config = dict(
    num_hidden_layers=13,
    hidden_size=256,
    num_attention_heads=4,
    num_key_value_heads=2,
    head_dim=64,
    intermediate_size=512,
    vocab_size=2048,
    hidden_act='swiglu',
    norm='rmsnorm',
    norm_place='pre',
    norm_eps=1e-05,
    positions='rope',
    rope_theta=10000.0,
    rope_fraction=1.0,
    qk_norm=False,
    attn_scale=0.125,
    bias='qkv',
    tie_word_embeddings=True,
    parallel_block=True,
    init='uniform',
    init_std_qkv=0.032,
    init_std_o=0.00628,
    init_std_up=0.032,
    init_std_down=0.00628,
    optimizer='adamw',
    learning_rate=0.00156,
    beta1=0.9,
    beta2=0.98,
    weight_decay=0.19,
    lr_head=0.00839,
    max_grad_norm=2.0,
    warmup_steps=350,
    schedule='wsd',
    decay_fraction=0.42,
    decay_shape='linear',
    final_lr_fraction=0.1,
    batch_tokens=[32768, 65536],
    max_seq_len=2048,
    doc_mask=True,
    train_tokens=441000000,
    max_steps=9233,
    dataset='wikipedia_en',
)
MLP neurons of a small language model. Each row is named by its layer, matrix (gate and up: input weights) and neuron, and shows model dimensions 32-159. Each number is 128 + 32 x the weight over its row's rms, rounded and kept within 0 to 255. Numbers have three digits each. A neuron's up and down rows have the sign that makes its largest values positive.
After each neuron's rows, "fires in" lists the words (lower case) most often at its 100 highest values on Wikipedia text that the model never trained on.

L2.gate103:126062188119125066161170099129137122120110108107142162178106100186094119125102155127127146162073102111110137106124167126180216098145119104132201101109125142180138095153089142121165152160176068126158113106107090159186141103032132086109137165099161085149145133102116109141152113147133104117086144085108114159159139091099128091131088132135072093099136140125165154148080129119108155152091
L2.up103:064146170102124101088082091123114104120171093119160122127117147118132103179154096197222072128096134134146089112156096178122192114114172162125082088189125118142118133141152080086111176135122141113107129065141192162142085170099150103142136140104118140074140156182154068121115149154145145121175126143124101086071135132181156098092160242121112115115159172186109129137152158173123071107085
fires in: "of", "on", "december"

L4.gate243:118124163173187147096136106133162126177086101103114180177087117146135131129115133114122113129130222118174135178087196194163142128096193131125118168145164128156100092142101158157131104093114157120132098079104080093134125154132152120111115144137108131135121128095075162108114108129115118142155083157083162149138125126187083148109118137128099135125121147128147129135084150044139111097069
L4.up243:136167165087122115063095144105137101150113103094115087100151090173102139164122140100165099138153135160135184120154186184110126197119157126134107092156125067101130125133153089123144175179086178163108074150095120215141140107151135142128111168139099141147145136180116080156080152132113141069226061168128140139136168143151065188112092125127161054131123161170126139122112152129118142093106
fires in: "south", "eastern", "north", "northern", "east", "southern"

L2.gate434:126107151189102109123142117090198139105071135155109187151175128160098097175100141161100146099112166140133097113120081153132118117134165103132162159101129096161182160151138116159152115169143148134185145165136091144152124159128189150181093172177122120149068154143098094110139143160150157101080131148157146056058113104094121123100050120187095133159083125179177123102103086115149068132118
L2.up434:048083115120109119101161082070126143129129109150145116097184205136137135128151135123145082093085127100106088104086104119139186061105162121077128161115087072179152115139160101166098156148154083157156123107118070147106150190141158116153092133140157112126094146112163121072158089150158114090123106150130122155104109149176158161131148133127165179128104177111130119166080091145092105077076
fires in: "to", "there", "more"

L8.gate412:107116153153108147129138158159144209131097091180102155183147081133130125146097086142131079130178119073127165132109085157154181101080141105158156147122128079133129145167107079154148187136122133099174137211169099103115109129087116167151143123122115107172116120140140105147086119123126117131130200105147159139142136117128130115098134133140107193143155134159103154152066128118106174131119
L8.up412:138173137154130109129103098163165127185187167105103072153138141126089118163132118114117143091173155132182088108110107136107114080105112138106126192116194109093110116110088135124086139137149158088111126039193121137159149125105151115052107110049105082068176132084120153168133140173089165146102127156114121081138140117176135065137095116133147151084117106123101070136075123130124142170064
fires in: "in", "on", "some", "all", "every"

L9.gate430:126083165166105179113097139190094103108146085204135188130105093182178109148137099164065132088145077133170107130153080155105115132165141153128136127153134141142141033088171101132125122125118122091071127061091139126134139130183169123140084115118147084113126105136184122193200156173143100107115178150118097172184170140144125082143144130162163116136081081104099194113141193143114116175149
L9.up430:104140121148173137095080196089127135078104171128119154166170119109176125165113122149138162117114086154082115119087086139132202200110126128168104164140108099158152121122079124135156107130162106106094104091154126133147140147159125092094154129128123107109139116099181131070128058106104091109142080080143162153144170175078097152164124127132146134152134095239118110165138069123107201138148
fires in: "in"

L8.gate451:158074120117157070167194170128150086102135159139099134127093092065124106096180133071127132153169125155077144205170113155115108151157150192167137168138120134123084129120118093110123081164119150149100111076128075150148124161123111092171122106120105081182087120074113113148129170154126123113093110165107196144102130160118096115118093103137096117099067143134120086130205114129105155121128
L8.up451:121082149119127151131199166131153080140082139144105094114118153150117143130150161131128159131166102157132109138118105153167076119204092179136092101170117174061122183183173118117131134154180156113141138100136135109112098137113171171159088139104119111117093108131131148101117141150185118089172108140143087135110178125117155133170199204166125092110112139117152137117091143071165147112185
fires in: "it", "him", "itself", "himself"

L4.gate438:083147152138120150148082101109102091136122130126105088143126146128130125165184114154102131165123173084141053160120159120075157107126149141132058105119104153133070125171153129103055066127088108153124125137131090114069159059151134138122115159147205105113157081179160087186104149150125141148123143137107152091185131129111141132137123086109147184119151158147066135198089146114127119102076
L4.up438:096099099125168190102127070103115128126114149125109128131089103163088064141183159099134164064184063123128134090124160127161152181139091093126076131116146137137171171118171122146178146118153217042125149094123126109096141113125123091237140100155165060152127077110069098066135119153141159172144174115106151148137141160121177116100110124135145200139162115151093085108108120190148076166115
fires in: "with"

L9.gate132:176128175111120163149127125154098123125126114112072114103096123125159103116084178123075152089173185173162109107123108138136121155112136107142110148128133141142084117144133059148130129136156119079144135069095080133156172162142188106105169137091136092141117089099064141111102136082149122082143181135101127143173189090126168111130124172129146103112079085131148129140121137210100208164195
L9.up132:117145169201118091176146120077084132089178096129151151086103169170166148105113135137153095090069138125129137133112096182128139125189088121057059144108175185153152136095118130139116069133127132151176087111100143113165083088139156121139116106132108147098189159149106085186154064094097078183118132114128079129143161171149110130192110100141141163120132096133099080128127151094080139119092
fires in: "so", "society", "sound", "soon", "software", "social"

L2.gate211:148105119127141083187131134196143066137169098122115180124157143145120113160107088163134117118148085089144088116140081190163128110068086136128151115142096125173114152129096121114104138129156057098110098083152083142095149120092137154119086140104063130116079123105133082122119137162146156116118166139145082097175126096130105144144093092102155206126073093091106148131052167165139091141163
L2.up211:118145101092124133114125146060158199099105114147189070179099039175120117159104086145127100146169087138141111142131161141097156177174148138106125118076186127067172121149114102183124165155159125119091118116197096118125066119069186139132102159132195214136061088118137146114160086163165118107118134142079127158163088109108166152114137058137161188083112088095079132094173093098145099143150
fires in: "from", "out", "under", "by", "outside", "between"

L5.gate94:133045052193184147123142177125129102152137154170138119154124094144104114137159113119152159155109136114155112120139126116112115107086075076107118136123169093145103125085065091110106111097107111146107179122166147127149158148124148090134107136083136112125158092062160106147134159122125147168151181146120127105194167130146090081184054195116065155136098115106080163157118118112177154094129
L5.up94:113152152120143179102148111122132153165071144104118127113125127152175142136141173128088064129099141160128108161109141152136103150099167173078139141126105152088190112107064123108099159116150168087173205101209128112166102217189158136158115131168082118133164118057107110205157109174115086126132053119143079169070092050125179092139081146153096126141084101139105124096119079118123146109117
fires in: "during", "after", "until", "following", "since"

L4.gate363:155127248133142114081162133096130085082168165140117074115073121140139110107128070119088102124176117082150132169128129091113071117122105143199134185139174123134127100147128083145163100128171131113151122139130086110145084069131178097107116110138131131127110116104088142105093163135147185157117131130155146129111163117145138123066066106102104133097106106136135126115152140124154124140148
L4.up363:160193123116153132167116086102098196120120125047105144163148145158143122151139116133077126076102175143137122187142138177122185105126085150151131187130140119129157128153127115101158119153110098158137079160134148158146122113102180037109116129112119102123213154152087149155123131174131155108124055147187127134059150177130110157138126108163116136134113131102109116135103060086111139158133
fires in: "city", "state", "hospital", "county", "town", "capital"

L5.gate424:146154173141187065119181134122149152144180168129106131132096098174068100133116112135122141179120160118114152153079060077132136149126092113118108100123121121143132082065120108109082158138100124136155000146142129130110144072148147180066099175159102168105113122097143167085141063071151103069112078113096107102138129162134110123121146181114123134137102113086113083105095153169095189088100
L5.up424:123157138053142105121156130152140167104119089168149164107138103136132192066140137123117122151178153177181186167139123148126128117096098140125113083181101176146122113118165125130088110120161163071189167199166090157090107112094115119121124080094171079105150136145129124128190081066153104103110120169124110168162142114169118120107164065121122164082109125056110118138102128060131150055151
fires in: "one", "south", "west", "southern", "east"

L9.gate62:136132192154136118103146090125118158101171157141124140089121156152134084146107106088113145127128112108142119106143122107111140179141137139121191124117098088182138115089122111141154167116184086113138100154162166154150085130062099109187147113157154100158117117099131086166170070113113145118181069085185084121179192138138113147164117119096102142162102104127100164161123121132172125143122
L9.up62:158124055094174170155135135092044140144117119087104152076097153143172102118181128117136160147077178098167132117119191121137135142136154082125130156108094144118178113121102085116140156132164166145116165121121089134191069076119105168161153131186162094162161132143087108122151032105097143096124102097120160149139096141125084138138080161220094106111133106180161086108111164108109192151068
fires in: "m", "years", "ft", "km", "medical"

L2.gate201:149143119189144099115131093139096145147119158168116161151143130191165106132096119141122142100122094129103165133203096193076164158161160093077141076193113195136125071163132107105116092162094158117170112125135113064139119110189124150121106100107086046165107106108069102106079111152105134194136106079230175129124140160116141110089145214144135127133131091152127115178183136109170128134109
L2.up201:121160143143133174183062183142126065070141113145119162164065170133147059070139106119161122214126091106076093173178126073127144128111121138161130099137135127158063125090152140095126071146119137143194135073126176134146098171116139128123118109141136174099121146119113188093129084187138070056062087158127124163145113179116153125114059121082127107094158055148159103090142146092123111132137
fires in: "on", "to", "went", "framework", "in"

L8.gate190:144096122168158098083115083120145155145129136144104130112157140158185128116189150152135063092099104102119115139147102156088119149104112224140180147147143154116161125102082098142152163156161138122096132132103086092124086064153132134136132100082122095103158107134144167145063104088124114170063099104095089206124158120103139140140167078128145192124134065165070172185077087116088142114077
L8.up190:137121076132073136132123080090072096102142172146175159104167119065113134148106084108115080079107121130154173149165142150104140114105119143102112108086194140128126066030159130109179122112195151088107130171141162120117097073157128141070072110087115147212108113125166159143100147146137130071176145111147123146112134102110159109134188130106098120167175111151140090133170094162125098121108
fires in: "an", "anti", "any", "annual"

L5.gate62:087120117156154106113138066100098085094107102157104110145165122132103085162138099077108200160134127070127101170168106145113209079111087145121152133151101102132079055123133198154182158132123135212112106161140202126164133132087110113181122130110108178109169127125109111133161142116142110150103193149114079119162109147153142112091123104114110146127059098160125185175146094075125141182145
L5.up62:158159116145090122146148063175128095129102105138142060177100183118113151133151143138143136195098122115072159147101132131118118154135135080028163141149065117118115137104112080133109173173134071122128141129117167156128112160101110087132178166051117120133152135144126107108154131146103188117091115113074075123102194125096150115101194176109096151203101124098115193116113096097081155134188
fires in: "festival", "without", "festivals", "special", "highest", "elevation"

L5.gate118:168114123148114085103133120138090108094144169148094146052093121150142114081127046132163043140177137125135177108096145083135085144036094169146221150118102154105108146109092168154130122057186125123135088132142137158128132100134139127150151061171156133086118117158187106154104153117163084113079176097128130143210171140151090157117119128120097102126162147141138124129173142083089142140102
L5.up118:225132131157126154130194124136127160165125133062127116159146194085096142121100149174208127141152125074115151110110114085122107087126072160110136153126140123097110117145106106101087180164127142122102145130107171115110139118119167134129198127106154065170157160135151086147162080122137089052110078098109167131121110184107175094105126136101149164166128125122117186095129152120103116120108
fires in: "an", "another", "anti"

L4.gate347:159119134165150180075081127074106125107098127136109089109134223148151103071104209162101135132165116156185125116109130113182107116099130110152150147148117109177107124119114126149121087149124073134220121085138153084157094106134165123106126061125105114186130039115158124146031195102126148124179153153117148101120130117160126075039137142144138159134153153112158138164159160136142083134147
L4.up347:097092163147168111128127135183119146076126145121136140119125070153133071118091071146099168131087181103118088114137129192085107051184105111110153138188146127091125158126218096156174128113151135089167131144135152096142178101072035108146116135185135171140124104112145136082094144113114079211112129114132151055110124186090079150124157085196114129170117135131088106105130131096106190126150
fires in: "his", "whose", "her", "to", "evidence"

L2.gate326:085063126119170100185121122060167139143104060120134156108091094109071151147117164148100141139112143151126143109171155150137109141077137148091085049123113103166144113109154174138158128119158124149115129148107156108129175085165162121121079151101133114140125095148146082073088113128083122079143179111131154144125162096130114052234160113166150080043221088162156180134081107119076181128098
L2.up326:098088175113143124128110141163104176155117128109119154153131106111098141161144169161088070146127153120137146120183123176150091163119130134185157124151149088090153117136127193138158123076181133082170168215103064108143127126132165109140187130156137115118108182099171130115122115112120147113151111142120163117143183128186101128130145151083077188109125127184153167112112109143109136116094
fires in: "they", "them", "any", "themselves"

L8.gate27:182119137073143134119189125074163174088166097125133142125111085196160200110054140145206143133160098143094107210152164116096136159139112101204075077121064183092129191113125130107140116111131143133132168081167108093118129104079134155092166109062157092186150121102129146145127145157099148130122111140158153180119084117193122064099121079168100147100190105164172120126139098054141143146159
L8.up27:147156106065095153097126152123180107108161148124125149165094122111142122156143181121126123163145134115160102113155113133113158200143135147169113115107145131155132176121159114162168085132131091091086101155174131113051148148186139100127085162147187136123154135136150124115183068136128137090135154172151095140158119200119157097195117054077151157139069122133141070119106091117093117198207
fires in: "over", "out", "outside", "along", "overall"

L9.gate9:090138126106146181130163104111094107143171131148152199126143087141125059111130127131149141143176096087137155132118088076033119073154124130155180057139140134117144147061165142172132108160135201195124127116144119113101135121138091151119151132140121102134138155143122150158159116116163118166138124164170155121150129042153149139120118173100091133066212218134061100104149144117103069088099
L9.up9:112130155099114154153089136134140093181119119138148121135121077225165143144036039147049114084097150119174148126148155083155125127179113145115153169117135127118117106164084170093157161158121130081116142158165105166164182093115137110069125139123129126164170101196128104112167111108117089086137171082143139136107115127132152147158157157101091147132106069121176172117097128135169136099089
fires in: "at", "atlas", "atlanta", "atrian"

L10.gate317:113116049141133067099128070219196137139180142158127160151131095145127103142097147166187126060144167129139106129120148139175121169141124144096167117131191150077127110163165163169106086117114117131172118119130153131170178143137160112121081131110110117146190105164101120145126150130146086090110145153110125148129076137143137172049059127086133131078096108150186089146067150101079085130106
L10.up317:151096132138136131168162144187153146071148107183145132161152107119122141119105172110116193168086083098089117124119083144129121120148124142183170157160079140131115082097148125137161153156146179095047068155144085105101111106095067139113171128085132108121143152103166136137105101067128107143138118160134128100158123140223108128099107114124090156122099165084169051200079117124137143112160
fires in: "south", "north", "east", "northern", "southeast", "southern"

L8.gate180:118048065125182137147152069049158130131161186131129203107136139120152094109098184106123097152115113122125130156080111103130134166120098159175146104158120151025118089130124152098110170122131112133100125153077125128102169096159139160113109071076122088153144128104124121171163154076145133152101161099100094176111162094174115120105145141110130141090132093139148098161136146107098158105130
L8.up180:150101145160172098167141086110160124105146132145052149138158104171134108055153156152095112137119081108114208178121110083166182127114090160115145088140088178102165100143069128129122165119106140115115171133106190143098105116119153121152105122111135072151169101114201142155158057138135086162082082105117178128096139141154092086163121104108103159134175109134185155109136166084076104140180
fires in: "an", "another", "any"

L8.gate440:087122122129171145161133075153123162095143145114124142103154158113133146076172159117156123103166167112165096172112054138170128103096200170134117119132132105135085123161136178122112137127157160118125075169141163114156110133113134068124132090053159132126102158153109190170133155097152092168093152090125189072146152074126157116068141133161143111114140079148140130135117160067144119108100
L8.up440:139200174184125132198135148185173152091143126111170121137161139156128156054134216152134131137139135086139063125074156086163106086099150163163140125078184160125144173100095121151088147148112090114075098153148189082116105119163102014205084126140159162148122103094131117155132142113087109111164119121161147052132177137090165120104082128116135104129061129152125121129142224153111080076093
fires in: "during", "belgium", "began", "led", "of"

L8.gate12:150102150103099076123150090157106146053145152165103092088105103148090138153125145111173110130153101144155119171184157144200070113103158082163112134094197120111092146164089127160113148111133105120217186155118127159163108116162105116089114110128128108146101105156090091155125143128112160180083094162183112147179147135127123147185141148103137162116127092085087153114068158092128116108177
L8.up12:129079102123077134080124102137156099113106145107103126073127149175118086112110142107159134092145102047133142065113093162108079123074135112136138117117195137128137103102130087144173087155138133120204091068165153142133139119126181151122155130127144146096109083109109184124183170177119154156148141103133063149121205093141148119126170121098155133125172134224127135127119129146065091109055
fires in: "with", "up", "upon"

L8.gate393:092052207157141070179166081112134031122131083079105136144149099150197121202073154065103125144151108124174132134114056144070178154150167120147115104130134126154154091149111088122202102120166106194198089131175103137153172131116134159154094137122178053114141065172159155178112104193093128133113138106121104092113135096147097136141171088153104145092144164163119120131082111101143153143126
L8.up393:095110134169138117158194086136071098087076099096159156224136088133157120152130084074103126074124147142182128094150110122106032144160118159117125137093178164091128133113127162088130102085109098159081165071202123156084155142142110141135079180175111182124163104130132161080147115142138186127135176122088130088074160137128130186131168141188135136133067152130107088133132125084143134176151
fires in: "it", "there"

L5.gate63:107070142178183117076158134119115079136078119129107135163126091154134120162116119117176105152143144123126147124088107159112080087115101116112098133126109108097110128158155150082145080134133099087097136052105174075113154164112123140114177170108162103133208160098166144153128138138113066105085160111145158153149171136118135146164142164142131104140130162193175134138083117203179164186151
L5.up63:089137137115131187164105206180071214127134107130121179101115108085121128112073133131173196123115124187116173160138219086140132131108103107199071195100174137152129100105161104195134107099141089092123082120140181112097122145070137127148109121129129187156152156074113144184129128103101068093083134153124174206116088097130073148063147102096131130125137134118104179144150145169132182138104
fires in: "may", "june", "september", "december", "april", "august"

L4.gate51:118134129099157135172094097109075163183140174144094173174158126120072160161104142081131148137134168145170091118210130146118148073099103166103146117140106102098115104127163081126142186066123147134114152040095116104139153118115059156145157105174086103120064089117145129100098138087142116187124156134127101094092188087101182111116142116144074102125114183115161153151103149113089078160107
L4.up51:153156079077138166151147171123099132103117143156100127125153079126135073141165081133161150103163149145095107142134118114162117139120115144163140138162188213129148134118150090115128155103134140129144115111147158066182139136157086128117159096177076103156120153107102165151129130111081041093147096071146144092103161067140138204146155093131075103197154113105182087153135148162134187102142
fires in: "her", "his", "born", "women", "age"

L5.gate247:167091108103104067169120107161136108090066124112119105124152105121120140089135091122164178111095136136119179158158165132074110112156161123098200203157163116157106175183172108155143112117149121171090122135151200193129104192119096153128139120117129094095123091147116124147165173152089103083117145093129134124115077131127144130145125147119089142205150104158085147184122100096096143126146
L5.up247:165082111051196175115143103159101097114107143149158117148156154067180159112100126107107133151167184150195110151129087103157118097139096161125154130136114078086108116128085126071088137134109111137148089130106083113088095117191101157085134108152185176085113094112140162136147090141104116133108189120139092085098146079176127131132105151196098159123172143177127174121115115175118129064144
fires in: "not", "daughter", "chronology", "charts"

L2.gate120:118065097141141148167110146091071101132149132101111141032106139113139122125119122171105132116122162095087135110146145084159180103074108138127144198125188114194142144123162153109110161071144103131126125112116153130180099109122195115098137180156122032126147063124160093137093161136133113186152136154110167100152186132156157119093147203161121099102147179134174128147107165073139158160131
L2.up120:143100091144161147116144207133095087171064127104148123159118164128118138117093136120103161144099202129129122111114108137057153102098124137061177122116134101162124154129200080101131057122147097116172184123129141144174162150154108140111069177128076094132103111164157139107110089142103190132189118141131097099107152179139129126135100141151114091103140084097187153157117200123128160134157
fires in: "he", "she", "in", "it"

L5.gate299:132146104110066141172166143095086149138158170150162128121160118151119166164114145136122105135127143062082143092146088186148161100126076108128150165167099114142093118159176119123067138076147145176064185109177177113125149140129058087173154126160122107133177105096090143120063079123117074148104076121157110138125113114131121157140134115098147145156154129122110133156056142090138100182077
L5.up299:125107091107138156154146137131149122159180096093114149124060059105124104163137143100104165103081124102170115110146185133173164158086089164116127120136167100172110101127152195160119153148155164134140137133104081127196171118122168065066172119083140154158052153141103153084160144182179137178084142035149112182105142076166172148143136111126161146150118080173165098135098110130105164130136
fires in: "they", "ahead", "must", "head", "many"

L4.gate279:113147122111156152138149126125163131163106115170133132139195086099133094127183158102105141190086206130100143136120115118084203090161122131183099091083104144129148118142094121102138137136107154207118172172156142129118117046138148144129120126101056121189098079174163128132043069081129083151166175176139086180071089119130133124132100166170150085123187147133171113176101082124090122059081
L4.up279:104139167134166140143149077129165164134190124121106121117101147094094180085117097134152092127113134113195075132218122097161131142159123176090190155116094137139176108105124104086120193102103188117211131129122168048101114137156117148149145114070140118118132133101116113063166104166077121168147172081146130174075092125124164153089133122142125135120137081134106121117134140061140108131102
fires in: "original", "public", "new", "various", "originally", "publication"

L5.gate204:150074124178139126129139049090124123084117197088071140133127073162131115099072091133138130181154092130122143136088128128138179156131142148108176193136129102139086090136144142129141147135110089103113131109151179109143126107107057094135143114118132144099142104179160119162138112183122099175117177148155142156139143100092206114065125154142155081135172132139124099171111134142122157137187
L5.up204:078199092121050140170163141131137103085147152130110151143122157122117058113157080101114160073147103127128099132117132114103096149138105106088088096074165144137128093115192107132106124179132128130102145062125141091114135146147155144142167132085138193104114170102156117126083183078098067105064128144104097117144120145098160149096104131185096135090146130166094153098165120117174146167146
fires in: "festival", "cup", "festivals", "finals"

L9.gate204:125090079115089141056116125147117077109093155166110175161141134180151166117111141147130148146143097126136096169165134128131143144125125146138115193141138128047165154084078118169146161179135115072135094117159095130093147122101078051114095089144131129100169076148095103124103228168111063161113129088176118097127146168143140143188068107139095141102099140187125112118129076115157142122152
L9.up204:126123083087112097110132134174125167162136124142083148113177168146147146118113148139127138088178095160125170123172160167164121098112112133133169148109106159137147101124140083154104144137123123098148140147190166080127087161128084098104175133163159176081134067081068089097125143161071092171116118118152161105140128151131198143122075104073143121143120031168129142154180169131156111136155
fires in: "after", "before", "upon"

L4.gate457:101113167176147168160150155109114072139106091138128097134126085154170124098097100177122163120190139121100126137186132101143162154005080149171131163142097163152167159052166081095119098146151108132119126126114137153079109108139186149144122092157169110130100101126128200144113125125199106109113090137079079135182170119164166118158106167162153156048088125121100119147076119093122146194165
L4.up457:131115157093172056141117139170148074144123110158064139143114095158118095157145120152068130086090124138115071172144139128158075109131104108117124165097151186111146122145146089135129113091142152073045118115177133118178143138140134123175112101189166208123170139155056092155099190156034202089086123101124091154123151160097180172152122120064158109167163178078145185150137127132089117116134
fires in: "was", "took", "making", "made", "take"

L8.gate389:125076119172126148142131135118112146153163136090182090093116129116136146160135130129135114192140189090136080113053125152125124130144157164109050132153098110144171141105117077126087150187088102137126162092163128150093185089109113093132130150123106159091101113098151140122145134179206089167186116154120116052091080171181197121152146066183156144073167162128165119141075105126134108153095
L8.up389:067138095122099102137135090100196088097100086094199124069087180167130147147071132195162126146084158139142033129092150135196175196133116155053090134115110092111098152120115135150084133203143145107148102105137097120147031147137078143152169169125125165147161149176048066137184155098120102062168158104088100096149085133157193122145154125146102179086133178090076099141163099138117127142115
fires in: "of", "are", "called", "amongst"

L5.gate224:077124168130138126159188097197102107152094114116107168180169064125140128151170123094100110128119139092095167136089156067160163115101135126064122116101080123097158082135090126132113167142162136112077158122118161085104176149054128122144197127082157150135146077109181119118146144147116169103096124106099139141172181108138093091123142044185114149132158130142137098170067142140184105189124
L5.up224:104160117143147105100127119155082211124107113174133198129173131173040118110150154110103085112092149127115164089136109137123099092075127137095168161084088159123122115130141194113155120204112099068141112073116143173070084124111081124181129113218156112128141140171113128167143118082146129101107179141129140114092121116124112114176183130100113118125128091158132122111189138101089164102162
fires in: "april", "march", "september", "october", "august", "december"

L2.gate392:152184134140116179126120128107085108207119094124168184168150121134071143095121125157099149168133087101190086120138120174114118145147164139088135153135149148123125143102106158117170155130093164079131132159163080126183076112117160067169148140142078156151151102138129146134153172124129140131124056121192124077163078152106106163076093138159187135123159112117162110137108143169172111166099
L2.up392:135117186145077109183150191196102118076172062072143190133123108152105109125125155141132199152148116130161108116141094153113169170103126084110170154102131137078137091125126123103169158110129109146099104143099184109154120145125107146124141147167092107158113080123120218161113132112139107140127115134154151066095147153125127133110152130083045098072122136054123100132123119096136118115103
fires in: "the", "despite"

L2.gate373:108121085141118146132121093127116132186063093159149180081127152121157114131105139100077103127131176087177076170145076094138173116088128133115079133116191061153149097147138106081128117134137127149074098130160114162142163138171139132152180121188172181108123071105135132125066109173116132180167125107128130124070116205143122136136096153104079139118131168152109136170106095117149185130141
L2.up373:138133095148196170146165164112124169071073116157083153104089088179113086129165149053068143090068168165141117118110118132118098123109153129168100110094108069119131123106150065126125125147136133155134164139171153191106111146160143088121200088153123192120107165174183147096152081082143155088156170142166129110120095129163114076166129087146138145145145143144099178116082124123171161129149
fires in: "they", "technology", "alfie"